{
  "num_attention_heads": 5,
  "vocab_size": 2048,
  "positions": "rope",
  "rope_theta": 10000.0,
  "rope_fraction": 0.25,
  "init_std_qkv": 0.0493,
  "optimizer": "adam_hyperball",
  "schedule": "wsd",
  "final_lr_fraction": 0.0,
  "max_seq_len": 256,
  "dataset": "wikipedia_en"
}
MLP neurons of a small language model. Each row is named by its layer, matrix (up: input weights) and neuron, and shows model dimensions 0-159. Each number is 128 + 32 x the weight over its row's rms, rounded and kept within 0 to 255. Numbers have three digits each.
After each neuron's rows, "fires on" lists the tokens most often at its 100 highest values on Wikipedia text that the model never trained on.

L10.up462:152168113148125211083134179139120150097149147087112141168178082183090138137099118138109119094108136194157105108081149134149091083121145069155162201091119087125170148068142109109119133137124156125149145146098082054160111138100156158120099087148167123119135119106134080147188112084152085132165109164161105133169107117180122149116087173151105159099047140115131100113146118210127135134135117085097130161138103102135098156125120102109124127062135116145159153149077235156088141107141175
fires on: " a", " Su", "-", " A", " /", "|"

L8.up431:176126180095120130167107112129163121087179096133181154111181136156134111120157211123115074149157178120148161133123117171146117169150183107085095166157123106111137147114127151090080122103129089106115143110066125175110064078177167167094167115121054124095129142170091144049158146111097111114106186163183100154138122143092102131198139143156144158147119094115135124125215104163132123101072156146128101096078101176092108107164098096176137092128077112160125133165130169148100114119096111
fires on: "s", "'", "w", "lin"

L3.up217:161135144045122135144084121134076108139167122109141147132109113134142160136199141102186146110109170147120162118166132102194084122135093097155133127060063120103214140127122155104129155107191158097183115129087081113152155158157126117111133095110163082157146106127055135125178116114177127162104127130152078125197074145150170185177109152113132132133091125178091137116133133130093132109068071143157124121098092164072139152126184178130123122082126104143128152198161114127118136168058151
fires on: " p", " co"

L10.up127:077091133092107122125123163182140187107129156113168123111091110092191144143203160106150156120097128101072165171182198102064110150081120124130088163135131202128117111100082116112094097137137108158110141098106137110131109165131110078144168144164094067133167106145185073093092158096110142129148131162120104121137154108096127114065145087114066094155166175119102086172138133123119170139147118109109106120073048160081133168086119126092126140070063198130095117104120157122158147141126110
fires on: "t", "o", "te", "go", " Po", "z"

L7.up554:166150074164102147118121120134151186131178138102154150126162161097105170138116127137027087117100111106125163163126094116163081130075115119061136120079101101056156184089126135096109169142207116084101185176134106098198112129113191117106177074192139119158089129137101131146172092137173135119088138163150158154123167144149123109140155135115117150096097129097126083145145077112116105118122169113067115103134093150110084140185122055135127157121105128115149135187105146133052142102122153
fires on: " A", "|", "\n", "vi", " Pri"

L10.up160:126103112151130110124171110088128138164120147151118117147160102162122121121116095152171079081099157128068141196128125097161149125087120193183171091098130127131141110127133165062146120160196094151064156122113113134144137161146120156152114122103141090167164088120162051169091150050142109130134175115140138167140114119154078136095083073153051070156120129116113109104123085140114103141159073142120125059134124133100162115068097085164169108104108149148107144191160141124159048180180165
fires on: "t", "p", "g", "b", " United", "ri"

L10.up32:139140124149112145104149106118102119149155108081182084133179060139099096119152133171123079095115127155164189109115079142137141094154127118083180169185145183104148121178082106112110084142123116078102091098084094140087135123153105169129103039081124139183155154110172119152172095170093128141143193105151091110190122180110105154146115149145159143148105150191138169150142083145096104156088130150181149166072129154144073124097058097093166140135075128131145077137148157137126164121095167
fires on: " to", ".", " O", " China", "s", "ly"

L2.up189:163109160159111131129161149101135113163133129114107056149160098123110149061170162189144117182120155160141076094198168122114134129154096108090121172118142080133078130086088160103095165097102155115105066174146114149177093181113186206139149142093135167138115126086141114157068075147100105120109100126083122115084110102127119085141152190146078156127107171175121165129159055083148082148162091127107118128065096130073125167160136170126115134158128116142100109094152085173076122143106114
fires on: "d", "\n", "me", " Man", "ated", "mate"

L7.up627:115126086129052129108152173109140137141170116123072120092108082141126149083126149144072116140100105120095151125121146152205091176128137156128162116133074087135130130130107108176137150160132136090182142058100149096113115147180086160136168108124177116197102105078113135111193121096139102159081097177174165147123122140118130178109132139181126134100112142124139097134115140186128099109102193084065170039047157157137081143117068135110095124112103119172121129183144192104093134091138121
fires on: "k", "g", "y"

L7.up225:124111139129104132150121097166185158081144134087087141068180081118156123106129141103166126132125130115175175166096161187136134203143105119144126136084083123126144114082160129101130163155150125090130074069165153119128092151108094147123145115135141106166153154058088098065149138136096116155149130175128081139198094124189154158171102154136122104112165124071122105150179108134118084158113173129157153103117127138123179122211130147093090088137133208154120133108102153176108223156068164
fires on: "S", " S", " Th", "es", " As", "s"

L3.up76:136097133131077183158149077155066132137150139093031128106147141153119128123139184123125124117109169099193113107165160130145100101152147112147122161051074134149133145149081127098128118093174146095113122063114136134186140184141097131127125128158112130079127098084163063108172124100142092137116138142105064110156147135119172159161102108197122155126129195071127118105154103166066097212172068128140159156150119134125158141151137102123147164140114100098175089165053112151138140137065108
fires on: "s", " a", " played", "ing", "ft", "se"

L7.up464:136125177119103129124142122164097102134162113065181133093098205155136125145149084145155123135100164130112194113141154157141181148075137143056150167153143080135127071162090189179200133114130159054116150084098148117133098158143084160101158086057129067125132101139136165137142075160153170171137217098131133094149062180082137153099120158154133108143144141160121118198155093141118115119063093112121125101101129145139150162152127128144158164136125159167141113160068119146105098097133125
fires on: ",", ".", " to", " of", "s"

L7.up130:133156117255061161180099102093056108077136145132131133095186130138079147119134144124186103082077071139148094116134120116113153134107118153166125175151150157126128104101151123147146111173135114147142057121143133150147088169201145159128130148123142165169086128150090132107118077125138111089135117087128132126152100140201128093121141137202105128120123149125128138154124170100071175102126123131093143108101128131052153139140135145193140092152138106208068196136104147097077151156139119
fires on: " in", "ca", "lo", "ell", " India", "lu"

L8.up622:198120126189114098156151143077178131120109151122100122103148069148158119120141134148107093135099110135146106168135093133129162104113164094089094111118129099113140130139129117103139181091180098125176074138181138116084109076137097178103109082155080112175090189062127201066138157123139066123107099135077129101178053202179118105150115160197119044071110150128123154154143113130149084162104104117168093125062118134094078120124139146152153155135122105148141145123145158158159150098106124
fires on: "st", "ur", "ch", "nd", "le", "c"

L2.up39:080128166136104170091087134133079133092144143051155141119129151153136117091146104111125089092160116133121193087109128102148080136072097074135148121116166067101091163098136119159154108136151065111144089157094126126159139109098145131135134100155089101189110112190109150177173095122055128135140116170129105159133097083148155126133112152122110047054116114169104111114140141123118184158084186120185138134140160071108132115076155046107156108090113162155169143109163111111128158123035112
fires on: " Ju", " Pi", " de", "li", "ja", "tri"

L10.up541:149142116149128132128149172092089163147128146099163069169119136167156160156165160115149121149125150138163135115118086110169093152083139164114163142098148115148141095172112094155156173050131121081142159124075150102126061195134041130080125069180112098141157160146114165094167173148139116110114136128092044121156099151162140152087086202180164114114161131169133169087120087144109123069092155196115087111127101094108131176114129145107164094123138143178142153185160092084110118101117158
fires on: " north", " south", " co", "west", "ru"

L8.up291:150106142149129138083145171101108108109136144094160095117197068133072095065127157174175191166102207107096119106067125158107109134130096141118193143171113140132153145143133128137156129124108090115150134112099111144110166105165158129157118108102123086128142110152137088116128109121097119140118174085176135102162142114126097072143092158184094102152099176139134083136199099131068151092121154208139091113092103172167193162141082095159123141109041165132096187089135160097145129110071098
fires on: "s", " U", " O", "U", "as"

L10.up508:127123132156166137169118171078176181126173130134138112127103135136125164110161165154113135111054090172148164150134105161154109176119106072134170131098138107181092081141144167087118137160137123163131142168124185079156128171144079171075145071133121109183195082109147108114132115147133100158168110106144103150115083145093099109143158109098041113082102155067111091146117117070071130059140142160104105132131213138157163118131109126141117081168123180202144098123128173106077144133104123
fires on: " re", " I", " un", "re"

L7.up157:111127134147193115158188109109147128141118120144100148137181111110142163070141113135087108085099126122093103124106156098122127132153071162112161072107100160122126125107112167093181190110143066106138086128127101149137122138171161104085141104182147084077158116064136133138125114059120111147151179070136160150216102144172127125185114077173116094074117101106132135188128118113151062136085115107078093130131131177092144140124177168195132108151131165118161118148066131110138031154139149
fires on: "b", "c", "or", "n", "ion", "p"

L10.up569:138101111079134115162129133073124121185103116122110122130144090143156119139149174145149098152093128193114170210230163138146152101113134091136157183077119096152120085167164103163152073119164142162124107085087129087170107099149102173148103153124095080114187151095122100059137163132132111151085160196181132157118133147120117129147081121086106101175136143117093083135153086122139150174178151120134143099091101201097121127162100105156103115094066145110121058100113167163164165128095129
fires on: " f", "t", "il", "ed", "o", "r"

L8.up509:189106115104085139160168104131137168116110174095086166067113063134125089074164133140143130122138179147166061128119156133112089118150157127106123128167143078124114170093074161048110171160184112076147081074148122143150107159148066167160102128077089141131100122142164106107098170119084113088141181177113067143157121154107150159166167146144141083136085143139081116147125069174109098105097138146153096141077092178145099123143121145117096098133106173131108137194110179116114109094073101
fires on: "w", "s", "le", "er", "k", "ch"

L10.up553:154138100155082183188161126157093102105140095127073096162144126162117093138128182130112147114114135111135112183088101111118175131073139096168162154146041131126118115076132130156133136112132105134149090097116098098141113148160098093123159134199117140124128135034156087110109142118094102041185132131123095070118108149135067133146075135159122171134126151093138126138140142128129095130125156186096079052155088136098146164199179133105112144204109178196134109117079137139107149124103079
fires on: " As", ",", " as", " a", "s", " The"

L7.up193:151088146096157119108078129086113130108147146099146152109174144128139127110149179173124159104088115160108155109154090167197090171165113150147201143103080088110164109108130150077104175130151110091133158136135186147158112093127104186125202136188111141177180159119132120086208124166180143148152156075108080130143140134116095136087095181099112097038129140067145186134137115083115158144105107133182141114095144123145103121099187164138103096130112131150158129142058187122116128166080134
fires on: " re", " ex", " un", " do", " st", " d"

L2.up373:144079128112111126086105146138093166083119175089131097159092083150109112061154123122113071114074181148063122120161192122132085061154107099144116088108126107118104163075104079109084166139148105119149055156114100133174121106114174172126118076151086114114082120156143080136089138126107106093104164076144133142165105040139140158136158147171095143118082089123135123138152049164123125158101077155160133097151096088107087191174119142132079141128103124180098126125086136125149060142121132
fires on: " pro", "w", "ce", "d", "me"

L5.up21:171149133100146192115119173131162114118146178094140106179110101115098111084107160148169077032113158186159148103106096122133100091065099146142137169091051116080122116116129113115110116136130061097155130132133078129144135107115174116058130154205078132130096151128134124134110151151201146139087170125147156092169091144139133102099126151164107149131096174157117095136188130118100117176137123134096181100125142140146079152152108096138025108090138098175121094119114142190136164084093157
fires on: " A", ":", " In", " a", " T"

L3.up383:132166182103192197058145155139079149106170112113122082102110144139102147111159162082076101121135122171116137135128125146134088088098161117097197178152115162144099082167190112153151103133135119122099063112079156138135132089150170192110115126090095051155124136126162099098162111143095092164176167113115160116114138113101128174106145157165142147132126156081143157076131100089122196138179102141149113182162144164126101177074120117127138091113198091151129146163123116157192098097186142
fires on: "op", "mb", "f", "land", "po", " Louis"

L10.up280:173106143173172158129160131126101146160150066115103088037138093144127123118165182135139146107109155153174119089123168165158086107128162146117123125143111117111108154090077151146132136098165154122088145122140176113147072100099099125152180076108109135129133125115086157070181149123111142118124134101114077137172071136162113163115151144098149109133111197135066123174129118066081100059080040123181148137147130120153158179086176144144117120146089168188193132128078150166139127130081182
fires on: "s", " 18", " d", " st", "li"

L10.up601:164090109135134119135111112163135152134173205138211100104182142191211132125122154119130109150113126133119163098170105108145057106140171147072151168098131123131149104068067123086090141139124140113110138052150092105105101108141089152149147103193157143183093104110137096127179125120168125105120097077170138107142089171180118116095091150159141159108139158108108111157160134108125119152060096195101099129125131113116143178186127106104126141115070117127159101105049139116065141145080079
fires on: "re", " pro", " be", "ne", " and"

L3.up317:126134118136053110143084123110182157152178126104104120094109107110108106117170132162117140150113127125155177139039140132202082210130141125176150116158151105155098112176149105174157149178191074086098108088143156138128080162125055126118109108101146117114111149189145109102165150135101124148142193098080080153192072146099105133035115136158140140113086126177089087124124097139136120110071158168092157125116099151149121160119106139113128198150126144123150157166170134166166158118127152
fires on: "th", "s", "vo", "y", "g", " c"

L5.up553:074145080186079189147069164136125132118157115139153177148107097081096137131101186133124102112137125158131147126156137122134115113125160096067169135151058133084120080134186127119158116179117090160150143143169073132206145100153166083115145093212190088155150112127158146127180130115109064135144166148139142111163124120150126135141116124143100155088124150105055147132123142164158140138197089133119181156159138086095124185129130122164102144050137103169161118168096154121113127057076128
fires on: "-", " A", " Ar"

L10.up245:150187177162088107125146154129168085137117105099153097150157099152154127156176089145111113176149128147195165108142127095150096135082090084097188096156105128125087114101125176183114138147164102074146097124088149135146099100117086179110146087125100097148114040157145087083157112120069117136106122090104143127115096092098095148051142153158096101184153162134123137131099112101084139106090153159113129103108100130159137155072092125072071104064050139172147159086086104181099126119092123
fires on: " Sa", "li", " O", "ra", "H", " Ta"

L7.up280:141124105108125138049093154109111167156155105121149113152105138145139140114137136071152109105087117147145176085181085161152130093090140112154138111082138114123154148072166103141137163198095136150146160144161073061165139150187131097120141090165098148154118121107133078163186073159180092162129133175227095159135130177150113111134137148119065130099138156108147129145122087156091172113083127172087099135148096169103171159124069150136149088169060133128175069154128132126067086173138134
fires on: "\n", " re", "re", "ne", " Co"